Part of a small language model's weights.
Size: 8 layers, width 384, 6 heads of 64, MLP 1536 tanh GELU, vocabulary 11033, 18.9M parameters.
Architecture: LayerNorm before each block, biases.
Training: a variant of Adam for these matrices, 353M tokens, 5393 steps.
MLP neurons of a small language model. Each row is named by its layer, matrix (down: output weights) and neuron, and shows model dimensions 0-127. Each number is 500 + 50 x the weight over its row's rms, rounded and kept within 0 to 999. Numbers have three digits each.
A block is one neuron, or neurons of one layer that tend to fire together. After each block is what it responds to, as a language model described it from the Wikipedia text at the highest values.

L2.down26:444548439441447447531517445478441362508605548543501481463554526525457469489500429495551444458489612582489443486610433484483490500456454547498506473508414520513496501546468467500464538463456518494476503517552523435419561550568584565378455562504403494563451465451586528473514477439539494559485454542482517561544430466573486504538460503496496552582451515496500548458473504547559509491491
L2.down189:471433546539516499532565469427484483449528558556557530429489420535493439414524519549488632508493484474514454522486428531531478482506469488517436560452591504466519504518555482525472579486426609378523503540510604584445577481488513558510494541517482522510460427500440501563468471586579498613527483446510506547485483529462471585460459519482433489489511494509571514495520505381615504414557
L2.down387:483532449545516482437376470603417421458562577538497490463465574452404519593565552513476497474556522461573445574619494564472548399507599548504507463455484535523491534449563578494439440512483405515507552477505450409465527540455476407522448592543500496575517540547497485403497512478515460482567532456508472484505547448511421547476517479533462588530531479497542467432462503491488517524573
L2.down432:518447438489457426522454422426422409560475537487485581506518540527470508452572516513539512471546561499565458493562550599561591480530411496544572497457483540445466547560492486458473526516376371556461584510524500444509476518482458531437438507515468551524436462523559542495540412481557479551524560527515499465504408453544504523452490468469430548564469514520572647515449577503507579533484
L2.down636:532462423505438458604407402543414444533520510509557573422469567508470499492495497483557446411532471474554399497505553546507471502493503547518558552527477442453482542498570496442489534400431466442439535438524478472483582525411479625446502525496488438475475501530478407491587457435504504537551559448526526488522529465564464545440465449456501594539543484623641583431435495509474547502504
L2.down667:488413497475499441596494465445400514536450524507570512449522504519441525450572514493539469477525513518554463555533570634533550484539419528505535534513455469438401500528531424493493542502342431417456575463587535452431603566417429507411457543500544461569481481489512443506554442402482424452487566481503497499500519442579504517395485414476487520562474463528615559507448491537582497540503
L2.down901:436430508558556562545495549515440548544560478524560433487423529502501416463561542517439492441461531522405451508471478544563522519486495436370481553527599544504526508418553484533425502494498494547464459494393474490475495530516554487506488516544538469484539566588548458670498482566447376446515527492522447466521496520527557551476471478485412511566480459509508622490461456574561472568368
L2.down1013:517420417469480413595482363428408433516579532474544532419497462544453474496554493520563517470565488450575438532551551579532575466556472529550497483501482417465505555475463531460495507477399475423460560494524468449401467539444478523418466528464558445596467550461496382558543430489497453457558518432504490481537483489572405485448410479452515559531577436572565648522452505480562501505564
L2.down1111:463401467531434524409462452476461430489498543530573521480472530500489436562438525476382531379595593438554430532526429546501591462498377594480480510388529471507388522592497513546485596436495458487506469507473519475418547428516527424437448561502468488524480530470504482483518537474533531482471577489563560523514487548589436502492590508547508469489526524544475501466478582424574546489504
L2.down1127:525463509448544408474470379555437549473370451511477487560526499551510497471492526487523506421526516506511480536502511601448489454516556551527497465488466513482584528513485509468583613523444467510502580512532522617515607457540440508486473503483472511545459444529539519519507502517499378506499496489438560531457506414451544550455494503481325527562524478464576520500418486561538539507530
L2.down1147:535424425456504495571490429503423458512540440577564492445461553513441477444526503515456452422529488485542469560578524567525523491546423522525479502508438486407496526577583484468480551463438482475455525453525491517481590530453465572401446500489468455555453374470526489515572473449569418465516534475457508539510544444492469555362554415468476532513561443581605548531483577518574523501501
L2.down1196:533402401527444492535488450472385461457543525565569508470494491467420502512524457530545443499520449510546401521542593554438462454531474464523546509512494536446447564510559455517509528492436376486471479520458463472498575526467509550434429504485534443556513523405528441522562487479508535506540551367575406514463416401517447525467515464441430488586567497586576542509484552489527541507489
L2.down1264:522450406482482480477471467437455538516545469510563521506522538556437500437527510529512457496504523505545521534548519516486525489552398553424474554476468503443429530517578411462512507518388403431477487503456478371461562523432509559422415542532495467535516459547571517471505424393545456524515568522448554481463499477515426570394524455469446554506573418531615617519480522461533565485530
L2.down1277:403444497547489484544498507438422448450410553529433496450513403582494472576570476526514460526385538465457489465552533521462397544602540531532551511448455545463565470502462569550405508436433512484470501525468388494441372508490537508502541525438547499508518555461477511627509394510558520411550480495467459518523528609537523507479571535435504539578478477427551551472504633479530542473499
L2.down1283:506439383570512406512502412471438494484499519533586493441483573559417483479445411564499511456560577456509449552585521602572519449561440569467483564418483483461431528591511524505503489497365467449477477470484560509480541546467477512422490510496505467558393492445565503485530482477501437488516526529544564514552414457577493472448489453477400558530480521561569560486482552533486527538555
L2.down1384:563449498542472556444420321475426435505490524544536546509528483655449488470484453541552550547537554518556533512569570539535508441490485537519526524480527569501444580488538469504448552508343474523474574501536525405522563566483529557458475499555514491497400560520466479450530455427525488423515503493497499543467502424607507533409425546464530453561515416425555666493505489507527556537582
Description: Partial word pieces

L2.down3:593487495497506479538543549514503539608555489504470558496418465542560548526513545530511527459466570496550556446543518514496517510473558514565468477548443608485488549566368534536483452503546480529556472599453495574501478528524444443481530497453478507452513526445497526572510503435521595461575456521478478563464485423450669542499499420563455503472465515505616439459590577471461577471463
L2.down140:541496451516514525452464583550524545507518526488552431509517478502528484569540556432378468429520546525493465493537550502462549534575485522455497461515499572465486574527450506523482547538492628550518431463536397473552538458398490519486466538559359469552514497451448459464472443416532516445511526517560451602527473494392525568390557538516546432443498506519529527423469452443503539410561
L2.down441:511436469585500486493505621574550516536559496571547517577477506478494518477515513523482484439535577564469525448561470443477499540533511470584454429474501592506529593534434538582479527489503519468543410556511577520454440508516504455562535478495499454496506564505512544578515472393504595473529503512535496592439468475455536550472504463517536504458476396511571416442574525429460506504499
L2.down454:517486492499544518505510467527503449572435484515473514580532474496554494476566519460479452478501544481493510464524535441493509499462596561413510528511566570469472539545415525575553524515399495498472584558479414551497496531512414500464485480437474536496528492430577582563629510417610540520511468476508390566453492461461520544505474428509507442450481453434581437496592549530416550513470
L2.down525:527409417586392502528628439551412525439486444469475498558544567506543473497545507519538430462494437483531545453458500501515478413513474511495539548470478500548439512442440517533492521500494520491345461517549515501458596553505549507495558489440550550627490486485543399519563511459493437547456501445567499557436514437529561557482449486469520497525552425451481487480521564559485479529474
L2.down694:490512475481510509468557488525505455530508505492574593605540529501409538435436402532571399441533453530540489491510594559369504470506495493448519452485549537531419467506512511570496469573445519410514547518538568432448505581416458613509343599464557488535491555496506563587535500525428399569476514527481434636479467481430543502592471513500458601469464482561454516479496471555456474532506
L2.down799:563432400554505414582531404455521538434473487526502445541484518548492471499420495460474543461563509560456548482485545543553507442449494459522573520475440443538494403506493528581493508541500410496380467485531572489463556497510559501449490509480484563515531541540481481490502420460454503497423557518472444517498423465480491484438449473511492496692547494614494406575594573457444479501461
L2.down1082:443575496541495473464534460514500522494433494516474500465510419508472484455554525481485459398447531528481516452526489520579468473569488446502608493505510481482541636535640537457443515514571462526473503472469442513462478459434573491466503580537570481555436487480448610572560534499593484546424480446526444423452523553473497486557514588545522490526497424655555492430427607487421480557504
L2.down1115:490527511505508586455501439559417545462425559516508529539497484449520527574518396460561499485477502432535510461584487553466554552425484524468447529540422583479521461529475496481498595486451507488547530553523490556460438455424505510445450562458503566516504527425492490603465485496578624547453533466488474561449448499457511517493529451493422508388390512441528514404458554564400544542504
L2.down1178:641473499516477482497464417499534588531530467525445593494476462514542510511430482567484499459508506543446528482552504431570462476518530514519478505484398558535513505558465488473469381519414482600489476583482547428479461512569482458458566499422518471498562578497496402583541461479426531494500470508503599534461418353535578480475534513608463505481493525527516405448433421502493525520503
L2.down1280:561423467494509564603529493515425521555536444470521409421515633556472468429445446590479554497445503537607484491550534518498540467525574566465524596499523544528485530524471473502503595531409525624430431563512426588474556481524507471483522467462539555617462443425532392465456503498496461409553414467488568588473514411486545533462455386489513421477490479396465594432527450540513499529500
L2.down1337:441493465543505462536524500512365545465533637484538504515489481556504455525564478448570532474468531480514460468575453556590534566522380528460553516500459544479539535500608504502405573452461417466581418493486490417492447474482487555478476565474557456554518425558555549564516434492529444570497527479465514436516553544509409482372508480551499492527430524577500553479488543454504567505524
L2.down1368:568400352515505480576531513533477500629472454508498492496419520551510502542514513511498445471509578598548585448542467584540514511524466483555542583477549637479470490537441523465464510455466490476467517531437489529476497569511449487462482541493456481473473591485563529599500454386504573552492483493481480595439382423483569533491508452511445506564487491492543400485528519446536550484435
L2.down1451:468531505454477493467531481452469570441528598450571560627477498517546546518536544484540427551452520466429495456614453496471483589473540543428524414375408551580467451500511510530501490490542515546492509489546534545436524549452410428605547478418556454436519467493529564532460468498482537469520432414524449490483495508397474556646468521510500475446419554501514496464452544531399516597560
L2.down1489:451494564547597583410491528547516435491487547455504493500483518547509512537441505519468484440460494444524554510380468437514458552529552528471485462449455472484532470526518591482537517559470548505437437544450418505421436460553484558633596501578460516602554531508529452521510480470558563464480489563483550495527529651458510472497591513511601509531489500476442524461437436542394460476476
L2.down1522:523431449610480465499492541557508565455477439570462464485379492505479508474510528516456533492512505526479554559481504496518483509505517514504528467435469430526534477530519596514477525498596521533530416505448368549558517509518519568543548477527532476543410506485450495548496538451585529518438530474531433493535591512491612484523600519518551494538442499550582466527563489483461532456495
Description: Sentence-ending periods

L5.down4:428466416544491521538429426472494541523516528490513484494482505528489418431542559438518457503492583500518553454601425526568436568477578495514417542488488540554552478458511523527478485484465583440416490530505475510442484485492491489526517585467463538435437476535401527532523454474473554450514486539417514491489536407493568508502528411574569474560537404391472479553520469517457542524568
L5.down207:480413526457458500622559465554529498596509502541434521494472465420501393399498469496544570460549491466538475527582490408562462522424544528499513501596550547499580611529534593470467525430530532619474475617523447453487527522524546518531513559505515525525405462499501566567551518485447461464541488545379448517464449514472524522465536419522559487476539475443548440548560459453490543471467
L5.down360:491429504493457505574612518455521565495421523429484530475447529466504467401439477510523498410504545497515397509472491405500457533428537433530544456630476532561522513430468586516536411496529524516420491536404534607523459496568485529531507504475521544586387465469516528595487560447438552446531583620439417560516500477555533491497517438577445502442517400513532467496680471466519582484523
L5.down601:513455570483526558576493501533597558466483445532508481551510500477509498366479481589607574456505524437509442461444500483558504534463589500507530498475549534565529495546476568521540510470485555530510443538451430579495543493557498493520520543480473567451336405479538540618548496505511515486498451533396461530425504521485510500418542399565537478514463430407579492585564444420562511484544
Description: Sentence-final periods

L3.down1369:540499513455479550543587523537597510481516486521527435507487456475538431533504458568501513486514507495496513468367534559508485600434518579566539501520510512574451516470412551514571566475585493401501427515501446529555503488382417490488478477484494491500432507517502598653538504431552577428537541484488359510408533546454431563497492454506567470486501485504583473491576491455499534464432
Description: Sentence-ending punctuation